Part of a small language model's weights.
Size: width 224, 3 heads of 64, vocabulary 951.
Architecture: LayerNorm before each block, learned positions, biases, tied embeddings, capped logits.
Training: a variant of Muon for these matrices, 10944 steps.
MLP neurons of a small language model. Each row is named by its layer, matrix (up: input weights) and neuron, and shows model dimensions 48-143. Each number is 128 + 32 x the weight over its row's rms, rounded and kept within 0 to 255. Numbers have three digits each.
Before each neuron's rows, "fires after" lists the tokens most often just before its 100 highest values on Wikipedia text that the model never trained on. A number after a token or word is its count.

fires after: "en" 14, "er" 12, "in" 9, "ed" 8, "e" 8, " h" 7
L5.up625:154157097185135124088106099166119109152115082093155113207110111104118157119136134090128066178169118129124150120150182123115103127136115047169103136147173090121118132103137174112160165112158196154082176156122078109113120129140011110161163157103137134144118121201161076193126151127090096162

fires after: " A" 25, "en" 21, " B" 17, "or" 5, " b" 5, " J" 4
L5.up156:127128091113129157154083064142086184142145053010123104144194154083161137206152138166128085132083125171100128088165089113087148161169149143138135089134110123152097078093137103106143061122143114163098166142131067149114152140092139105133156096163131154096148136137164114124134145080100069133

fires after: "ol" 19, " v" 12, " d" 11, "iv" 8, " l" 8, "r" 7
L5.up533:085051136126156098133109118179094173141090156097091134165117099108134101134138114145070136148128068094096167077162146147140171163133148112097099164097091130120166127072107191139091119146166118103117143154149101125174121088148123157165099131101182143162152146107146129061109122108169162074

fires after: " |" 30, " G" 12, ";" 10, " P" 6, " D" 6
L2.up824:112130112128111078124093190098083163144123148108172153125163213075169130137165153186126122125149105105155139131121090122147123146109153100162138062130162121098102197118133073084148107145123078108120108114115100112146137158147133151109068122095167185141128083170132173110117119108089197043

fires after: "l" 26, "h" 24, " h" 22, " w" 6, "e" 5
L3.up325:093130198116188110086136155120195126102148106181143087139135130037118138117142117147126135117142146084121124146106083147139089214146077188080055089144085160126121132124123106137123105120100148128106126101145117162111167096143116181182119119128066196116075099106184116127131132090152046127

fires after: "r" 19, " g" 16, "ec" 14, " c" 9, "re" 8, "h" 6
L5.up885:090117174136111155198139127069100147137085108147132143087107075102124116095121144141170110098102175102166112086125101179128091145125086165200121161128127080083077108121101141134091093108106136155190141144143162120106109134103114155158155123105114092117136114088104086129142087141164157135

fires after: " P" 55, " p" 27, "e" 6, "P" 5
L3.up863:146165106154108136116108122121098123083145098160106105172157173045102189168138186118093068100124137147153143085168092050097147105103103125148064102152075165116120151141178091109147135153121085117122157095152063156115101139103181109080117118121084150112219129086136164054137146140115123129

fires after: "l" 24, " b" 11, "ab" 9, "ar" 7, "Y" 6, "h" 5
L7.up624:103120108096122103139185066149110121175135017089127090160124125153153191117113139151130104155104147158132128087135156139103100154074101113112099157085137147072107162074138182144168137064131121141131109101192151072152068175155121175142122148039167183121188140147162132131123116071146100114

fires after: "o" 28, "r" 25, "as" 16, " p" 10, " P" 10
L5.up30:142073136198079113141131111125154131161128108153115056199144128160123179074146153110102112071154128187169137062117119142073131095152164112119180135128129131148073115154096158120195149151146123095123107128090136096213069105140143155129086111193090134124184079106171138171091109120168201088

fires after: " p" 20, " h" 19, "e" 12, " c" 9, "H" 9, " H" 7
L4.up672:082117163189065172129137133151121186168171133138179124162182172107128181121094083092099132105160129104125144121091083133101079134135129095080108105137117114130101122121109121038206167114143106109129167130105148086101086140157154100126123136116104156113149103133175161143130121108156092066

fires after: "or" 19, "ic" 10, "it" 10, "en" 10, "is" 6, "er" 4
L5.up446:078136138159107048137143138159095118132125113150097096150145072127097141160135113138121183099199093177083140083144143180138084145123109103134144057119143116125114128111145200131101172112078206122088144183158077110148147115101117101167121090124158121052099179164147052130081112126108141182

fires after: " f" 27, " F" 15, "iv" 12, "re" 11, "an" 11, "r" 8
L5.up718:101087105178111096111109152090129192178136141107152095172141105136145127144130082177115096158197124139130137113191144029140068173108090100158152101104101090126113113170152119147140120099186185101123156189128109071091159137176165147081123104111143148111081136165082122155049118107159097083

fires after: "s" 21, " St" 14, "es" 7, " " 6, "ing" 5, "at" 5
L3.up78:146152139135150074072109102107110147140154086071099115187121142189152106159137107145078151111124105108141193146195144103130060140098089146140184165126117110154148131089120116169119091159054109080123101101154130127155173137134110144120100143166196140075160155074153117088116140161114154120

fires after: "r" 25, "ro" 14, "at" 11, " " 8, " E" 5
L5.up295:136154124132151144095109117045105139144120091067142094110131128194124146113184118140103124069107100140121122117171158141146135109080033173096136159136178106103170120139106158087190168168125100118204115130107102170192166048203110114137106135131124137112095174092123075177168107166115138107

fires after: " h" 52, "." 14, " w" 13, "," 11
L5.up894:073153128088134158086097135125129127165141130086215114170101100098111188171145195107152124155127124073094187127080010134146146099122112137114077151170113073099135075102127120160114130109130159144108212136084138146135141080160104165179040119151099129083123126129188138105147171130151069047

fires after: "e" 18, " p" 10, "am" 8, "oc" 7, "u" 6, "k" 6
L4.up145:129133113208160132151100104114095164146042118137139116086177138112124137153195186119096114116107144166194157139105104092122189095154143170168101090135186179087086130199119136084128170097111100113124117184116095144162191097106152138131149184175152161140111083107156120129114095145136071110

fires after: "ar" 24, " M" 19, "h" 12, "ch" 7, "am" 4, "al" 4
L5.up731:117102110117089101155175104119075073166124116110128151134124114190138208144149150142114131136108090160171131153165110167133104156143128131138126123124122138165082174140139168159146128068113109100154094099161109120136100080102118158165117105155063173189138127106151170125101140100196067049

fires after: "l" 17, "a" 9, "o" 8, " b" 8, "." 8, "k" 7
L7.up687:089139093147181145100133092129109106087189100188165120129108071156123107128153129142146112112124185122133103064137192161158159082094095116118090127081125162067074127102139160107099118135130123155125076136153158147095070119097119132170098125060154185092116159102179125157128133126092098141

fires after: "r" 16, "in" 15, "e" 10, "art" 9, "ol" 7, "ed" 6
L5.up541:095117108111185145124094084168084117090067142098158119158158122120162151163163142097104143198142132132123164129167127119101159076089157110100100155145099163119228087145111160169217141207145073119110114151120115112111153135112119143147088141129100108131166172060137141109072186168138165126

fires after: "e" 21, " p" 10, " P" 9, " |" 9, "H" 7, " T" 6
L2.up158:106097120148097112189115176144123171097112144111131138176186192095126132097136153104126094089079181113136156116092078080051127083154169143155112137107130134137105207159092126116150156109110073100094159125095115128110131156133205094126128117122139131144183078138125178129145081129105138111

fires after: " J" 24, " S" 13, " A" 13, " N" 11, " M" 7
L5.up320:109126106088113088129123118054104168138087102079139093121171171115094149117094133168092091161113156125145181149079163145121132111139170074111147160156106120144111075110131060128166128127170117174108136194178096159085198188173184156146138138110142210134104109120159118129113078118101134140